From a checkpoint of a small transformer trained on Wikipedia.
Size: width 320, MLP 832 SwiGLU, vocabulary 8192, 21M parameters.
MLP neurons of a small language model. Each row is named by its layer, matrix (gate and up: input weights) and neuron, and shows model dimensions 0-159. Each number is 128 + 32 x the weight over its row's rms, rounded and kept within 0 to 255. Numbers have three digits each. A neuron's up and down rows have the sign that makes its largest values positive.
A block is one neuron, or neurons of one layer that tend to fire together. After each block is what it responds to, as a language model described it from the Wikipedia text at the highest values.

L4.gate70:175107143115085200109108147066162107137064080120155162112100111147131111114133113197084139161127044115139182102131110177101140148130170152134089096122138213106126163119096189141130086177169136079104078174107149144155106101097157113136142176115147091188172172131166075075092100149145170077092125172183144106126143109143143146096155170063137128098088060113107123165103143125150137086171136091210132102209131127131128146129137160166122071182106146188095086072112132104156088158116111
L4.up70:143140083099082196156101103121139173178154135140149166122141195125138162167155064130114137132149146160121082070174133122115105134097131121154137143133087124102056149129170133094200106088089119108118087120197134115099110152149094165152141097117146138086119136120096139113141071151121136153102076156181158111060173141161109108105136157165095113161132095083155104088174104140159111114138139092110120157188144103100134240142140132126118172083130141131075083101149104108149152128138149
L4.gate147:085073101115172104126115138150115086159172122106076117091140155092114093149093102089149116109154177085085142109064115082104144176119111131133081146157151108144197112129076090100135102153110065145071143154136192156127112123121140139162137174132125088152111141164127160174141123182160070183158095162128204155130139161120194135106201129104127107117082175113165140122143148158115144103116172122144105196143133130180116143111103129137137128161150107132101114156079146114108140177180123
L4.up147:102120079072143118152142138141117142129155118135101104166111195105122148135143097131151120144148133132112100122156106111110096092142099055148105158168160194168104182140121155105107124115143115128136155185172087102160120190101141153132124130124158120125118077156171100157095089155117091224134136123121164082161124155127178116118097115120129163098111120153125142084106112094110102141179144143126107229160160120178165185144174132196121157214125135178141108129104136040152096142129063
L4.gate330:179102080135164112161122100092122096191162144119104110153130108140152134086121143164093142122129186166105172160122097127126152174108105143139132125117078187107177047177103126097137052105148136127085076117089143101137081163095111134125116191084139148133149139116134064093131147120105133144125080136143143129102071167108136126130179099133128190079146057151189163171131130110120135120130118162114114101112171163183155131120057084143119091202152059111144025150061171150096094153119148
L4.up330:144151087110142169082141148121109112068173135166053190095130124073095162151099102209150197124133108105191102121161140169107136183140167140177138096146159209157115099130094144132121146111101143115164127153081119137147134141075114123132240146108158139131130197102196113151134112095123184135149140125145096132131173104122092156170077119105131139121075070099112091153088093077077106147141134177103167140106106129047068115143141150123118077198155169143135166136160087144143134107124182
L4.gate372:140097048156144122190111106164087202110065087170106104120091097147137175122121070132130090148105142127150139134080141158142088148125169117100117108066134161103102150111073142138169146109097141125160148172178161114143134136143158110104135099193122116163179144103157156067104135132094143172101130151116123148130163146117125106137075099097168078124091156101142138179161141136169131125133071105126116116146148179146098139132132096163117157143182080154097110160097132180124105135151154
L4.up372:104081118163186129125158125139110149111141044126081133122120145148122137122116058067174129141151176131154112111095132159103094160154156160168143129110108151132125206142118160122159132109112141130166099098151132175186138143134166109124152130192136085130178184137219158144131095110119152133113127132136164157059166150067107047117110113171134122100158139093143135122139176180130096082162111148137170116142090125155140102131124127142136090152182138147078141107139110179133056177182201
L4.gate501:122085129147107107133143139082086177162144103114118156153090160116139130128175085156147147147137098179132074126168111095138138176130122166113148089097177118183110125157145147109111119152210138152148124131182166123145117110087177158101111183128111127136180164091105124137080102158077157188111157133102141134173159086185123116144122152137061143169081123125108077130182151149116194171116129142150160118132150105155146157169153095112116083142173123127127105154150135111129097168157184
L4.up501:104149079120109117143179185162133136180177158110157162211137138145127095159137099148135186126116182142087113080200127135187111178121156139112133111126171098130124142150086152173197090122096151118111131123153134084154208123128079138112191151130110047108138157109075086162093130136115085114070176138172146195102086066148133116085096111174110079153156173118154152107142094114129151181140084145145152085114118119116096161142157138098178134099196139129162139106075144094130133086161100
L4.gate549:159097114128162155102179117154165138094135118164131070107127163168117098071142107101142162192147109067115116149130141077145082202140127125113123108107089075132165097149189122126103139160157112122127134082140174162184082132125088176169117116122171177160102091128139155119101104109156131107149157082060141096100126140136132164124065157159115141142063143162103117136107056110091140194099079126130205155127134138113160098082135107128103133142128132151125145151132133163108159131096142
L4.up549:153125129170096128093111121147131172163053143104138029172119152170135157089157073156129115167125111093192108142131140055135084120086136137140164141115135100156109099107143176145152125113125108128128055127110129148131079146044160147127120056126117146131115112130134147133095132194143140142205121129127091130159139118167126125167118117221119151147161092158078129111130078135086148126175150068071156104155137104124102153111125102104103144155105139128143165098078146133077157098099129
L4.gate606:100114063105106092135110109134086126132113109129207136140128070115116154163080044062120160131142101127140143122116132149108106156118185121101151135133125083070127106091082162169151191129094127146130107118086121165181101146141096103167182102179083063123142099132102096200167106145141096130141136140197109150111146185086128163158147168117183133112066184142172131141120128189160148106135153096069141151159122152110153135168187153154106163161094149115067101090161104139140130154169118
L4.up606:151109107160135162142151134090068145121140098098173142159145163139145131133141097127134100178198147077204112176035091079102108162108093118036154111162121089146081095118101105100161138102132138128106116135122129092085122120143110133154165118190100128141124154084142104109153104097144097144168138075095185157175121129111147130143097133078146140123116139131136128155159092128141110099138136087144186130181192127192141152159089121120125138092154147074123110161113122171144169143137132
L4.gate779:159110125118081118192135070127102159153107103161092180181127130144165134154168098140102110141107155123096114171172108116127123199137134139153161091091138114109114122165104134148146135111123115148134169157081143151156136134109081111158184086083107147115163121061133151113108175148082146120104136171111189150073127142188163103100078128076106138120106105131141185153127132127170105115121151155137111125139080113093143152106163126211126140104058101144086128121086155106118124104159128
L4.up779:119131073153135094147076130125153183124174111149098171098104149108125124167142127154102082085136152175113161121120145131097129193131140181144080158125139090110153107127082217083234060139157132119117135132127159153132090131097110104121195128164156092084135196134141084091153159103045117175137167134158157131102111084160122131118101153037110125129123138204134158140095119153151078128162193119136188152115065173099074160136096087243144135131113140137099154108103120097142135115129154
Tokens inside infobox or list-style data lines, chiefly unit abbreviations after numbers (sq in km² conversions, F) and field starts like Preced(ing), Website.

L7.gate607:090144127164104152166142145094140135126158171104116091130154096082179146122139151132179119117121091139145098213147140150113161198155100158197141131118139121110144086145114119096151101084097117102102081120137136129100077168163150058115120139116162145144176099061091133152109165148127094090051105156175128105099148109157193055122152113124103138112093083146102162158110108129146171179109136159158123085082089168105113142137160177063175130137126090092091182169175091046131109132140196
L7.up607:077045112118083106142110130109133141132155133178116182144038124162096182121144156129138077100109170099130128141178137107139138128142127127175117162146113082129177130130084123119100201113160100173139120151134099083076116164118111101187080136142139124149114144131131114113200104168125125134143103134102096095109153132127136120128140130107177198121134088101105113141110149107190106072173094130099132096124164164100093093152159091168131098165154116104094140139150090123108148220074109
Unit words or month names right after a numeral, such as 1080 kg, 214 km, 126 yards, 25 May, 40 years.

L2.gate63:158103143168075064133126157156168139176167134096100136123116151098178159143153140119112214160086177163096130112157173124138102076117117085141145117125154066123142142102130104124234161160180163121184148133126129154089199172079099090177176087095132100089118170064164132146145129082163118135139111083061117190150085149158136141131035173114173144112195099106136081120103116146166139126117117128091087094115145131175143118131131145132087153195089131120130147089101130146106127138058109
L2.up63:150090136159079090161108182172189146188177167076107133121102121078176138121142146118095192127113178180106134146124193136124098076108086087122176121123150083115142181083112094145218147157123145182158150157159110136067215176051115098184159086092121129109137138074111092141131129109179143140129105091077115170107087137162153152097040141130151137089174118103132041103087103124159128158092129155108081099155139126140145138116118133151113166170094143110113155075107110145094139124082104
L2.gate103:127109122126098130175169168149168128100086103173216086113126140131158066170110129113060153143127140126060156117087154107107137078093188113165135158115149109118133130086152120168140136130111155134111079167164171159104172144078158131116106097097128154121134176138155125146150125121134129124096099110158092165065125133153127116104085157130143122072149136138123115070095111209120075183149136143135094138140159123137166137176108077149106129145105133122165143151164153165115155101122143
L2.up103:091151155163098100108070133112177117152148135112138160116143112165144155168128097123168151087125137176116101174077115172137093097128175164208161185127159071139185091113097115105137135170168123119120140182171186143156126181111172127133088147097158175173137140087108114120123111084146099197132166131147064084140127086094199102072175126127082107102161151110141073182126094174081146191157133155161153130124159174140136100134091138106101113157187113091105109115037170103126116078175176
L2.gate275:114160120106103080118145122127099113078090087121114106102124165087146074141139125135105111155116149148140121113112172097155139111135161065160090095094175133117152110140106167094122157116120152103146110174103189128124205138129168088138174119167124078140100113109122080129163108073169060077150169168141117146179153171151139117125150145185148076082191127132084123065147197096192155115144106160126127107118101192145127157153079181125108124187094163101097152193126191102138122158107126
L2.up275:086195094172066097158120068107089139043103094133142116140152161176113105094176125125134115157127202124160168123114095150146095083126119099115063101081144173133148133129104163109106150114074100124137130226151169199170207148140134100199184140153125138101077168120125061082081112129130124106143129145150113175136174128119096124107067133190182081086123138122111111082077179135146147095130066150121149130160126139155107107170068158155096123166137139103115137190140163089085118147128109
L2.gate363:111116135116079137094114144146206114138124117097120182167105141136099126183077198096161110132128103123111132141103119150129113047130183121133110134144124070146182093120121151109075094148115133140081106122110179118179109234082142170141124157114103125150135155132189137088144147119189164090171127169160154141103099112133192097134154088128147110161111116141149175117087162142113132121148129158096149183081113093130116102142123147172101127136155086134165119165132144070125110095172166
L2.up363:132126035118112116098121156150128119121165124111104167148123113141189100136108149109155083081157083073148145159088130118127199140118163165142136118103134093143136111103137155141105104117146109107147129141169134137159146255127119146131153198172154144131152233116135186122162144164112180175120117153165185122136142090093146150152130138128115075143143125133147176120090144168201157111152082208113187123141176159136089101168162157165130099140164110136129157138155075128103157061102144
L2.gate389:117087153129112179161120163093073147139121130098127125131172142130087102157111093089139136134156108143124160085149171172162127049100127055121116125119161205092148159149145109096103090125097142154114111147145165141163127130155148166124117137131123129140118142100145190147158146102120112093146147145187113199165157100120197147130100136092061110121129157087138140096107150138083126077109117142060120133137145101140134112119119139140124101137170153101179138082116207092130146130083163
L2.up389:114081168111110183161109150117087168122123128088139124126142155105071083129092117107147144136158125149143177099125142188136124034107146072124133108186188223097135161125133108081082095119101131162108138143131156157145119157111180193156091142165120114089098137107121176142159157104119114111139136137197117197156167120087195164155078170093092110095130146095132162122107152141086120116100115144076107141119155116145159116106099123151132077124163158104185133065123213086107173153083155
L2.gate414:113134099124123172137102151198072169219099162116101160092136164119083124146092157222167120146156141101112131140123146127130129110057099182137111151142161074100102096042137149115126173135128172090129120126094133149171132193127123111147144101141084099114137165132087112165163090158172134143083135114202088185083128149134100118122118135189153124180155132135105098072200145114117184132084099242110122110135114081120118154140177088110131141137176160140152080109098087140077164107107104
L2.up414:106146100126124160147112148195075177191109155121091173101138165137074084129092161216188122144154146103113102152113141154132136074105108171141113164126173058119106122011114141110122157138125177124161134134100140169139132200096122106162155096128105078125126177105083096184150107141177145151069126105166094162072134147166087128134144120176160143191141141133094101081203165133077180115098139223121105154140106086125139156136178100098136137122181175138122081132075107139077172135117125
L2.gate510:154115179137092125088080148121185147122188112074173090127145121118160104161072093102075082106071134064114136107161160174116101160142100114108117167179068119113093096156085094138164106144117168123125082077117107142152145147158146166095090098119132123068049164085149163093144114121081109077093121159139251096139114122138086115122113135186097139180176121113151139137131122123146109157153126134199111076165134138120125120093123095080146120133141141103127087156102147099113100128186101
L2.up510:155109166191115155127107101146155151109184131129199099129110141132102067159112106168054085101109129022139140110193118162102074112119098123127134139190100090063107154145117136079155133120100110086122102094131118154153110155186144118099109106130143127045041154105152192089123107187094115087067123122142206116144117139120098124112074167162128106115165100140112102124156106126173110120100143142185082074123098131113096149078090104100116171052120115121130132165117153104090144128119086
L2.gate580:114127116110131168125135142099124096098131128119064112174127094128163077175148070074150131140149052078123194071178118119116121082156169210174105172101143056147118133084079179138091170134124116157144103142141153078111131117118098137095169110104126139031067178136097087212123131108078162157142139130138111085124123087124098117150113204147172129130153095128112088064071158133129105095134128109114048108118068105134116125149103150134150083136098153091037173121137126116154113124107122
L2.up580:160123111115103126120113150062148115105098136160074140168115116128157074143114093084129136162169000064114203078146130134106139084127151209153087177135163096117108131089130139154111153133100130145141094132100161085097105160121128136116154102092111123054086170134145114188109186113102143175124120111116123088093102113130121110171089187143177097146134096134103079110067186130124064098134142143129063125118115116116098130131108104142169108144053170105004199142128130113191124131117138
First word piece of a name or compound word that needs a continuation, mostly surname or given-name prefixes such as Abdul, Mac, El, Van, Gor.

L2.gate0:099165167143154104148165090132141159115145133162112179136149123131102137167135162125153190132125093142105160174121174104133154127047161072123167105104133137148116125150154115129140121175154148154109131086168118133095156129153137133054158086078080068051165173174112071124151141094074128145119088151085130120056136165140102127174141173130075121142142126102077113078076089188110154150161097117109094091122107173136117061135095121128113149076102141125129164190175161168152134152153136
L2.up0:111124079146172099154135160144129133060116120146162106177105095138107125149133113152106223179123153152181105074173155124125120138098083140145138108213122166078134137157077161184172144124109091148100150121126129183205138099154126124131096117196104103164139176155123108130153087092070156117158153105179151131179147142082084113077103146156118098130145125104089146104125104129140161115090117152121124116130154116118104115091178150178166147123094133111111113116120144119106122097115170
L2.gate157:122093106118181106142099193147124150132135091129120119134166159137126116177103140123071107133170109130075148153126158169069104079128088144134182135125116104123126093132087171096174096133125091094106122149121093106140198128144148099104156145151153087133122164124111137196116145124068075055089138127136060145136116182122108143118075140132127059146114119157123124142195100111120170141103134075110164112090159109153131126111207123166077140113142194118176103160075099132064166099112081
L2.up157:122101092118179101127078196154121175107138077141123101135163176114118118169108122158082124133160111128100142155133151173092104077126113153161202124151118097139151092141095179125152083120118084089111102143116101104141198172150138104093138135169134077135135168116088119197108156132056069077102136135142077124154128180102109150129082169141138055138117104157111125152165108098138181151107130082100172120114148113135119129094189126173078140099137186129153114157094102123084191101135100
L2.gate207:144166131087125137170109183117194156134120150145143098111119186174111065110104145118154069117096153158063095152157115074162144166172179125176137098175133125100137120131131158069041108202120086118114111072109096135123133100126117136134089057147146212160142126154142099137093123094153097124113133150152113148146159108140136147111130147143081167119123150110168125159164163084166154115136102153106177078150127131142159089156195098132132059132134104122189148136083100099112167156128123
L2.up207:132155108166099160118131118105089119133094164164114145152181155112105167128132124154144107139151164152159127091106103179140145182128062118145152131084148149153102100178094148136096178169162106129098142072125140118154156099043125141153158137179102094039102140123111149171133163115141107054139173108159122187100081082090122139081072126126096096117099077116089165142115118104134092115108105134096176120120120147105157154121182167138148154176155141123136111148149127123105141133181119
L2.gate445:142106089143184175141082171095147113170083122126089143127094117142124118101145164108143082141144165184125158125143144102104162152079112134146180087122159121160184103149109097143065196136088113133111159078092055094123105171117085112111112176214089110178132097128127138174122091107134128080141130074131046128152120157164210106128091122181137142115083134161128097159174158104078132125093131129080118147149176102094118084109130138171107095136194046144074131173052129123125195119195156
L2.up445:152114117124211162120084133100160122147096088109106134120099172124114154096138165108186071145148134181111157157144129099137132133111082138140155100089164104167147095129108103164070200160091116132113178078103065111145101143111062138134102173137078130168124090113161143174127107113110084094161129081125062092145122150142225120124089100156157115123062152158140120138122125113097112147087134126089116184132172132126115080104128150168154091119184046171082127143068137114092208087195127
L2.gate549:156098038082183104087155119145132127129157107072148179166148157103116143169111129111123163180152092144067097133221108144129116136180141095123110105168099153124159140182128116128067138159109133155091160133068150076123113137192172142158110145195102127218135158168129090203099153169108091122136122112134117125149121167098154175128049172109118079115150124117165125236104123143099144140108173174063156128094109108131131161110119139129122102056126129092092150145109149084139112082142147
L2.up549:134106090107203112106100130144132149115147141115121146161124151093131127166117125123151122199180132148079098175188152135162129135143153077129107124179130169111148139171127075140122089147108133180058158121080153126120164149182146133159116129142087137176124167155115072190124151143121095155115132144150122126191119184123180181101088182094149045092156115126205114179122118134108147161090167126074157186080091121158116149083146155120104079079108151106114127142096131095121161100146083
L2.gate561:106102127157139139121154121145137119150131135077104160139163086120130101153165158142153181060184110098100172132169129122136128134116124114139103147145144122187125064156089135080120121205168105147031093101108115066100081125132149140147133148181072100124082153134196099138194123159123108097144113123143138121144164164109102153176121124148142111107118118122130129035122118115174146130132125141119136185108117117086105181062167156137173136179139167140145133138080090115130166128185111
L2.up561:116110094140136184149140155129101149168166170073096187112129121076105095122126193131155140114118130159086195159171120083147120104109088119131101142184164143178100091180136111103100139128118084096080086088115098113148102154168094144132126110188070131146113125167177123111129138152087151095175090204163101115136197181064078124167095111097123118128136089094144157115150114103152181124101157146096086127105147106081115162096176101175163116123139168110176130125064073138143161092149129
L2.gate694:131111090155099083139141135137065171132115115143133134163097110107139172144140151149116190118163169155116129135143112129172140120090103148139144141167100207141169139177141087130130140107133090121086123148127159073141157210124124127134129200138118084043127138050159127139100133193126129077139167137117147130144137150082122169182051121131113075115170112155147181159096093144129140152125140131100173113144115121140125093084150141119150108126126153152184109153061182088094171098141144
L2.up694:131108129097120158102145130154174075083089112115093173130152125126104105136133111164126113090112107124102163136095138115098192063106128116113116125133141137096136114080161153159102109149102131203147143146101093121118135105156090125176078105137098119160120077157048124149131147061138048151133097136161087099107168178141177158119135116108167119151092093106163076134133077117124136162112129119104047182126167144103088133172088162170105134157177160179130090117181125180162113185198133
L2.gate701:083178084144122127130129135147102138112088179145079157169114109117139145154129120189139151111131139111083116140114131123181150126117077081130130086121130081172143123152062132142128113173140099113081113162173171133114101154110126140092134132192105082157176214167112141159100171105127170090145140156137083077170090166112129122179071164112127107129113151144113139123103154182157210153143101151102210139126123111164163136139170069150127150150144118169124096147152091107161182070159105
L2.up701:113178060134164146104090150154126105098142126173074155162136124160137152161138116172181101069144155092101091130144143106182200107136136070119168089127133088133137131114092176157115121126155104097095153158192153168124125157124094132135118163187116093136134209207120124196124162093116181116100106129139056059168096144118146159180076162115110133122139169124122097078083122173153203171098088138107232149146122140132137175144151099134178147138174150125072112158121094134158165081138138
The first word of a label or header in infoboxes, tables and census or climate boilerplate, such as NRHP, Density, Apps, racial, Climate.

L4.gate64:148119148142122137096143163134103092151132099111247141133126161119159119165179125104144084145084255085144144165123127174125144111120075138175154136117121207152085171163122125118166110159161083142156077116080125198085137083141132112141080105188148114052103211125071129174121121138159164154117137089160153199153139146124119149137126070188118112133153137130149105126084125119127147140133139123117167113135061185100154070147142083080105084150124144102089124115129116135136082188106100
L4.up64:122152120135089150130120121109113145184100110161132179168130107128131101110144104093086068164061213149174126158122114145116102070166084120207182143132145218126112144085151148099159154157101106080133081113172109234090101160108107087135078112211193127079097172136124164116110073155115139174195113062134162145139119130085115140119098086163138084155156162088098155107112149109149154123147116174102130089165088144132192153189116151106120092181128150133136113100145118119094082150114082
L4.gate111:106117023109150115158120148154139144139137129092111110123133204125113155121146107102149125101163089090112083093225134151102106213188143053130144132068130147135158133172160085145143055157168124131139159158163179155155122118091133148175106137143122107101141163169126111116124081184098139090118123096095139151144143117173129104120134130132111097118161112156150170138154158063112163131143129110060153124132084159134132090156153087161143151131161142102077121107176145122145162122160119
L4.up111:117173049110144091175081122151096105145090048141181150148126137156135134088147093154165084140191059128157073139160186140124103224158115109089130106118171086104122132119135156156091089105097135113136191163194114225154105132062106142169104138104085153109104157124151107077122132158152093101117125148075132200123169133092095158061126135109136086169143134133154114124111119105091148152129112052141153116100100128120126110136155081135146116096159174165081142115148126206153125107120152
L4.gate351:085140097137170081081092160133126195087137166139149156147100143107082153189091090115115202153110062139111142162084155152153116191156117099149171100113164089119157144127087173111201140131125151154115126195084099110117162178107149142142139166104122232150137147145133146099125182172125101131125123154069106091119120050148094150127185160097092140076094107118153119170165178132158143089124141152151170093110131161155111130114134042157162096136177128134131123060117122103135135115101143
L4.up351:177162066144151074133152123111113164121125133139145105036192113079144149185146096072101091125155111112166097163152135106109064148194090095128166080175140148131142163098172154111090124148113171129125152095112087126157132152170204099079161166130200202157157141113097100096175139135160158068146139145206118076142117118101116207087141114124092135149115078123115130116163204093152105151143114140118156148129103135128100186110119116141182118197147098122136109109196133123156084137112135
L4.gate359:117120114117125159121149093131096101088150165081106113073168108096101122211099130185122148160126096155120081156142134117054165117109114166093199130123165115103080105162158141055123116106067168141198171154142105112157121095118129132167146125165139144124153035127141146086112087114113148155156219104145108177124113105154133112168078147146127185158143125155121066131135175100160155103136124132157078165097115076124079151098125127113117157121151122152141102137156123092133181118135094
L4.up359:141118216126185186163145134155089129143128116122104151117138156150123102124067088108173139130199145142196116092040150113110081074118142080084160098139095186089149151090107132118075134124132170109139100184119148143103115109129155128160077110131160184047076049078119084051144120170135126120194144085108124165155145182132131127117178159078074135138169060133186126128080126143043140101134108157132118127072143138073165131162073120133149151090110117131132127171147168146085121168158145
L4.gate420:181102188142081109066141159088070099112079148122145102131068101146140142160146107152132078126168118173144122149198167148107107114147097107136120065157123142167156168161105141117138092140218154156144115174135099094074111136114137149158064170201177110133114170084180153122180075193137137159116170137089095164046111112162096191155199143108100156118097109145144156140107109100119142115161116158127122154082150099138113199061125133105151099141119144083145135114126150137089127102092135
L4.up420:173083144129149095086189120058155131095211185098113119157150116082179147152153057133080074164146102124122149145105195116112156110189096093099155093160108173082152175082202079155102127139172183093137128135168093094092137083177177129131089178167137140130083147159117153095175147139182099086119151178168174190109161116114121152084137221134110165086126137142115111156146160090138111170151082113111068116159098121106197081137131120090131169157135122133099157119094127119146084108072124
L4.gate470:105128106114127127198066162144141168134146137160151101181143177106163188119100098100129107144127133147125104170141123077180110078084140162161116146155151165071122154088117155165169136101160184135140148158118152160124110075136115192124093152131100139193159164107148207121105122242112124155165146097076084155157070076169171177094055157092151122137119133169136145091101132141111056079128147120122171142128143124121110132128149129136154139122136194132097133172153111040125102123110129
L4.up470:140181098153133086202083144124125151162151086173138086099141121162095153134086094119112101145134136141103145138116119130153147122116099187115122122200163100081078142079128148145208126170101137146132186127211138091148113203161156127145021111080167081102093057091134087081133148125134115181165175052162110140098096122129179147111112155102152138139099142149130130114115159145118075110136105117141159029132116136156152135179113144188113115124137122117113115103172099156110074123127157
L4.gate556:090141080124099116129155127118101087094178079113112131140139124129074110117179161142116119126208129103075156132053106115142184120123155124095145120134138184064155123162126118045116137123140184165126098178026133074136136117152122137146126178087118048097150138114139181141137113106132197140153112101121134180138097137138076159140184122167084148105132084119156171093091122097094099134093193125101063138119203160090100065173167179122057172159151157073159126115105110175134125107164125
L4.up556:142144121151128122126103142130199135168087054082126160110124142104112102140105135141179117093102071171192159117176132082084127131169071115152110137078112139095182137068116156144061082145101175116186083160107103188096154130085121101156075177125151112156182077144151171141114148190191194149146143114130093114143115078161140182121143108139121155137152112111110169123121106111145082115109182070180125154169167132167100061090123088116170162169191125142174117142114100166136124119121077
L4.gate695:130130194159094160140151153190126050140142172125134191092122128186107108120076087099103090134144172155163066138028107108146104153109152102134155110078107172127102117134139145104095134135068097153151136194104150169129128123136143140145109138159175110183108087138133101127146177127145174121168145103197159142151109133112129098097099107121098180133160125103101093169098102172114116126117090126120086083069034072095202134119155130062153095206157122079119149099110112137162129118133140
L4.up695:169091042078136086099084169199110119166161165105125128139156145110119076135125088088157114108132136140088099122098134105148128092119136135143096084107057104148159113141160125113178134165170046142100127173104123175165164153149178096196098125111080128096204146058079118131068121108126120117162154110164132100085084067192096134099135144117136143173177190137156092146114136154088140146098115137094094125124091129106136056118169155072154112122106149110168097089152144114115116075112078
The Mc prefix of Scottish/Irish surnames after a first name in credits, casts and tables (Dylan McDermott, Tom McWilliams), plus weaker hits on first fragments of other proper names and ′ in coordinates.